MLP neurons of a small language model. Each row is named by its layer, matrix (gate and up: input weights) and neuron, and shows model dimensions 16-111. Each number is 128 + 24 x the weight over its row's rms, rounded and kept within 0 to 255. Numbers have three digits each. A neuron's up and down rows have the sign that makes its largest values positive.
A block is one neuron, or neurons of one layer that tend to fire together. After each block is what it responds to, as a language model described it from the Wikipedia text at the highest values.

L8.gate49:124107142113140129131127137142095150148146157128152073116159125146102161146090107152115133132119090181097160139108118182120122169113135087141136110092113146126110159119124139145098153109125154140123141170154093091097122119125128118115121139100158125121144124131135144137119113166146115138
L8.up49:106128101123096120124138161148135132131134170134103139140117120133145121141168155178136121114109147113141084171125113098143147123132141081140149122113119123073169115169148093160118097154146116125127137088162116115152106137104084105137149115085125120082135151125128133111098092143148079085
L8.gate699:135110109154112129068131155133098139114161141125119163143067144125155092139161128092142169126118138164161172095184126104117128109101110124149141149132104115138128154123085134135090116080149143111125120117139118140113129153142132152112133109086170186095141138118083082147080135138100137145
L8.up699:152132120096148090113096109122106175165166142120143147146079157107143097120172141100107147137101132111161127121151109104119125133081136125153122168105141141085124138124122131116104147121124147165131123151179092190127096124150105130105107122118174141106118124112118140099123112163109143181
Month names, mostly written in full, that begin or sit inside dates, especially in table rows before a day number, e.g. October 12, November 27, 24 December.

L8.gate369:140134156144122116107129124105143109123115141161137118156138146158117142106087118129116112122145142132134092147138127106137150090123126146175129098122091123088103104127141107120158115143140091133079155087108131148162125116102151194123154122157139106118140155111130152144139131141125147154
L8.up369:132170127139135085162116082117161121136128128141135155107130103143145140110109156182113148139102142133084101110108126115139143123155135100139088130095113121133067142109135101124173112093167128099154106109133141117120142131102139147128144115128122102097098122143151137116132129149125172135
L8.gate643:124145130105131156138085139145090151131084069162119128109130191116111113142120118116145170144124146137159126140127140091105088111077174137114133076152137133108109101121137056138160135138142162150132141094166135182113118143120153155124129117143151132125137135134135121114144103145117123119
L8.up643:122097119143147193139116103165147090176100156149173117144094135092127146140162134101149105158108125139129120107091171128120179120128177075097110152103112137101118122123158104105100132097129118132091099113153153112149132124123166156132087108148161112115127120125119106103102099109099155121
Line breaks ending a dash-bulleted list or infobox entry, such as "Operator: Sydney Trains" or "(Prestige, 1968)", before the next "- " item; weakly, digits and unit letters inside numbers.

L7.gate310:113137127138117118132143114073152130112119160145102079152056147130096128122106103133156146123081104123128101141093152139102115100095125137140112157125101167121124121157142102119141103123136156158153162137145100172170097138099190101137151137163111099163114134124109134137111146105132119147
L7.up310:132141133129131132086064167143162142127116157115133076171139145166087138141131108149156070123132137130108106125053123146125108139130107135111135129154127122123154123185140132106155114163094127139097146136127125140124157128130128098098124114113143120143102152085146143097099118150137085182
L7.gate530:069118130157109155162176110097114104145089130145105104136116122118130085105110096128121161092166103124147119144124100086123152097154137136132154132128103089135119116073129130150107171121113095143138123128110125108118057143105112119097130109138176113109155159153130169109132097130136097129
L7.up530:162106153116127097146107126124134159121152128136127142126146134132154086107143098099165138149113138147105157119091112138134132109109128115131109161129125117108136127119123146106177160161125114079135148085084108102099111154109160138111136153113122116148163151106139130116131092126129128097
L7.gate689:108105094136141129131155109128143161127131120115107154146100130090147122093131114145112175123172151184169113123128117144076129130130144154135108106140160147118157096110133113095159127126101171109134161152101114091122130146168081103110194145148160128146133144138124113138111170171131096137
L7.up689:101127146111169108117094170127188111106150147127153157087151086120126147113132133131141102152116145141192149122134143081149146129123134175120130157087147134121122120128102136132144117113174112135151113130126089129123125140127108118144106140095163144106096137159127113135188092184112131150
L7.gate1081:128124100129153155107082161121182135122066130087116144110111114147061110090124111164120131110158125125160128108136133108116166148127157117123119104125088086125130143130144144105139119118126149125131076113112116119163157155143130110131164112161152109122135114145103129159162127142133146170
L7.up1081:104096169105134162132158127158119158098150113132136097123133121146139173126180135145135141166105091157115168097134167137113116131137104114152115112115128114107110097126104134125107147126131064120095122122097135115131141150135140150142154130131129109087124117175108146117100153111142144145
L7.gate1082:087100115103113105112101127102176141124133132120109114124138164166126113160088120111113153121143093164132104127129136161119100133115135117128116132146139153129106088133075157114128142131113110107156102101170101132139135173156155129125136111082158096068130117136129135172127120133071139137
L7.up1082:108153147108088151111113114143138123082125101098086077138162129128120140101158122079114113152106117158132127144170129114106141134113131088125133146159129143092111104143144167115080126165122128154110074116110098134116128145165114151069136117123145109106146132114071116103106092124191123176
L7.gate1088:131154147129081128067142136145102136143141170128102102154119150110114127124133102174173150192122181152103136137097089080128127122101147157111155131170164142137142111155141193101143139158113123091127123101123136155124147147085145144175132087161113133134140143098078136129129105162148092117
L7.up1088:143109139124098122095100090102126127144107162170114106151163151117116141082129155160130118152146120124124096162143109146128153178169150141098107123131137136123133120121144138115141134126146118116124116134092114151152139155093123089149137147109144134131127127133142150115155136174123124164
L7.gate1494:123118147088113157116111102126132133153145125126090070133146127113092097125107106119138119098161164087100141118136132149086100122142145111166136138172137095129115115124102112099151120181122136113135090086127140162078113162143159125092168126126147110144152125124159163126144119126121105125
L7.up1494:146101113122137129128091140075158143103145119132104143107132145104135127117128127115107151174122125138139136123120170086160146134153144115127106141147144131128142110090154125124130162157113115126143133187114103117109115105123140112140102119132138133061144131140116108117106129165164107155
L7.gate1528:106117171089088128099113126142123170127131140127122122138117164152136125096143096137145161101142130143110158183117127111129130086106167108104132136127122121122111107134095097101104147145125144135128110141131122138117107118140161119091109130128152117160125156138088128162157171178126093113
L7.up1528:133086135161080132131127135121121142136098138100125164171184125124116118084151152161105100149097147172193145125140118144100074132156115112124098155121133179137096120137117106110147170129086070119138133162136144152129080133142161128127092175129166086156148104099157086105124125131112130119
Tokens partway through formulaic data: month names after on/in, the 9 in 19xx years, commas in City, State, and CJK name bytes.

L7.gate2:131126138140089133120120126130159123159090138207117139125169123087124130111124135133085112108152095126117110150126153133156114124151116100081131154139141068122108096140183112104159164125138165142152138106130113114120067126131144124095158147086110133135127145102160150113141119153150138118
L7.up2:147171132116117108135145134149131111110123106122137135126188097163167135112096122088139148148114131164101117156167089124108113146129095085137137113150149133116150151143154125166113151116173062159162130118083131133112064150126122117137127100135127166131161123135167111140125080103146132151
L7.gate73:108138156185144124132143131111088113128132130128116132105091141131096066126112121092138136119136149143101113120127104098134121078148142160125111087128101116124087123125180132165166138157108071105122189127124189106137101156127129139125133142129135077134126165161142151109143088120089111132
L7.up73:101123105127153150110131105115118159111097116149099159111138115109105139156132111123119115136093091118136138158132116121156121139111143141163122125111145145124103073174135121115120138143135111111090171173163149132121115087123144120075139094114125128126082135103083143148070064119119134172
L7.gate485:136118130098088195134122151133134155145164145133133100120141120138155143124134134134097168100129126141135125145085085139150124127123114068144136088124126102116095099116122109161098130089093124113182097099112141124126122170147131181149136138122107123122128157129098119132127125145143100099
L7.up485:125119157138141122127116161155138109152122138157143111131155096152084141099108154099100126146149173141156145117125144090075126105164132144103147129105099138128172153137137143114171096115122102121123124108155159131149123172178131187164122113111104136125148113137123105103099087150138157116
L7.gate615:101111170127096145140110132119115170143145138145140101158174131133154124129116140125111156111118120120141114199130163117115152130113128113143141129124123154123099096188118146100146170128089163143173107111112136113147087120151122113162143109127118123097113129149118106144097107142099122130
L7.up615:119143092165106129119120102095117132116158098135148128117099162080142129076134149141114069134123122120176075140094165148140138109097133154134148146098119128147115108179149144119119134142116132168146166105090120129101124119140125137118151088184151164135124159138143129119108092116112125118
L7.gate815:087121129125143120157130126160165120180109168121159135117153114136105112115134113138120080088121114130100108096125132109094125137131168154131124132144127082111124085133092082122157107156132133188137174146135140117121112118090118146127127115137153164117101137112075134078163123086095115153
L7.up815:071139156143147109175160110104124135113096143116103089108139065111107083133149121128115101130105124100121090160118136131116150115141131107123108143124134124116152118127125145180166146113127105063154156113058136176142103170117096152153146100166119132115140114163116127068148127103103143112
L7.gate934:118141153102152133108137111059127097117155155163092109129129146133080115096119125138088144133142146134165118150123162107129126122110135167126140122134120130135107112146111105155148110152119096113157158158112151115124102156084108186143175121115155132157116112114099198146094118104123162136
L7.up934:097133126117118120170100108154177111134128079107145140126147112198138112160105118144129132126170160087138062105110068157107145120106148166100153112126112165118118159165165130111111164158116116125108148174140110160142100133124138125132119104150112152099110114148152113152153124147065160155
L7.gate957:143119119126134135131147170135155178150130141121110134126105125107118090138098097136155117139139102129129105156135157083141089121120114076185135108111149169124114093102147114172151124102131151147151123130141113153175130155105173105128106102124136117132143119126155137134125106170114096123
L7.up957:100122132109153091181075111099149091102093090141112145138136084097114145160116129119158120122114129183100094157137120118116133099123092097128118096111142120089134150143156098102155141116123112123130137137202122100102163154121152139114145118098119103121110081109169116124114123126118164145
L7.gate1526:138095151165126141146145150089109136151098133153120093137124161140111109160115157104134146145153158153096124148126090114144160168138162172153120070130078113107084113102123117124183125091119100118081143119079130126122140144157119137117149094137118112117104104157157116136154109130110119155
L7.up1526:127115132123088126122073137129159116107149097152074109151176107090116160093138156141120129123146110134126072140142137150150106118098128120118136167131133077115120098153144096124086111105107116159099107122113142149126162101156124155162133136138146145134149147120117165129101106131087143109
Line breaks and closing punctuation (;, ), |) ending a value in infobox-style key: value lists or table rows, e.g. Team: Texas A&M, College: Wyoming (1977–1981).

L4.gate664:132135154105111137130138099118152108136093136150132158137122158131157112141093098138131129109142099111113131116152148116141132117116148112195145100135101109128126108098105131090142158083149126135175197115127091127174102165133169131126133145151136135124132109113134108147140097151147110116
L4.up664:167131130117130146159127133132179153105147093119097110133122164173115128168128096116113151149099083118110118131146118125130132171106111113158091136106138086139115129141111088144155168099116111130106124129113155153164088153107126141159135117129137120107112119146064119152089098176145119124
L4.gate958:099125107116115127117114126135098181115144128121154105167169148192152108115121093101128144148084065135114109103106145126096122119104124150142099155095139123096123131128144133116111155155143136130137133125099130152105137117183162125120122148133122128122134138124081147125113138115124119088
L4.up958:085125153129117165128136111110135118130172116113110107155092131193131083147118087113109124119120135113157119107107117158163123097125127131138129101149133124145120125139157100139216152157107176124136119178114131097121134165109120118104099152098131136143121128158107121132130103146146119163
L4.gate1485:132147100106105133068124108139182099134110103157141136124134135154126105135128125095143129148126116124139116135128141086095140113115179107106132134173121117106121134097106110118127115100137116092102144093117122145124128156179119141129122142099149109167120118123101104121120146155153114150
L4.up1485:090085094128122130104110103136102122114162151100133100135111149087147148165153082099105099176122107156101114083134139103146107148115173134124134137088128131130138111161132140155138142120171108146159135098092152168122092145127134131136140115166140116118176109124111142136108079152119088162
L4.gate1511:139115105116112162085116149146140074125160123110094117163105125095153105119097158165154183124168121146116167149115105185181155145139142094140143157155124079113144118163142151133137152156115095111107130143102136097119159120096139127114107085133130112146132135109124094136123123138121127114
L4.up1511:132148131122095124134123136125158144131126075103126090161140100173115104129125081084098138119074126157156068106178100110087131135145164108120113119076113114073122112117134159134121115149126138131120143127103129117158131131118122113116138151143139086150171116128153157120120091133159157116
Month names inside dates, mostly after "On" or a day number and before the day or year, e.g. "On November 24", "born 23 October".

L4.gate22:136111088123105142150169139140124140134124110144107097140138142148168083113128123128136120118124163119111087133111131174149144146142138115137135153143101115124104124112115110158135135142119151134143185083126078118086161129118152109139130124158162109126120157128132141155132126117163149133
L4.up22:155072125161120132109146109144100146087157126154125138125149137112108089089109152115106125132105118155120084115105142127161139126106121122157099095162156146146176116177136091135148153146104142132155120131135178125117108106153099104123088117151125136125091120157137128108128103099129155118
L4.gate82:094128151112102120151137112101138128115152134123116134144130163106127119124129159111123124085114156103064142149137148177171111113107125107145096133135106103113090121136118129125174120105105121124156128120094114104132128127143168130104121139126109093190098186130193146137155097100099153156
L4.up82:109123118157123085137139144109095090147149118117156151185152140108164126114134164191084162122109165156105084134088123133130139134125160102108113135105139127156132108140151108125123126104137133111096172129144077100159153116093118168153114104184157124119079107140109108167105113128087097113
L4.gate223:100110139111118113130129123116184152159126099164152134146144108161086152100158116109078089145138112095121077155116118124152143140120128102129133120148089121120123138134166123113139131114168165119120207127173117130118105135151159133131126098102113084106083141118161124130108118161157134155
L4.up223:123064146132166118132111093125132097123134097129119165122147130125154118140125141133129132132132102119114123121167131140120107099115143033187159117110131126129159110176132090151132118125129131135103152149124141112172095105081132187117122147125154160158152119182128105176143154159136122152
L4.gate964:135121151119127092172146140126125146142134110180123104146134138148133155161080161124112123142132142165087155121107130160157166090129112136133113112106131125123125132109131095136167165126164118143145158117104112116107109130146114168122141116183109114165139143131112106176163114107128115102
L4.up964:113105156152123149118114130160128117153146098158135188139142119118160100142139121137084153179132074137126135138164209109091126154152104157156128101160156136129144117121135143107137132101109122163140148117145119134163076141127125116135170183115112129134122099128170136128118095152102167156
Line breaks ending an infobox or list entry such as club stats, location, occupation or taxon fields, usually followed by another - item.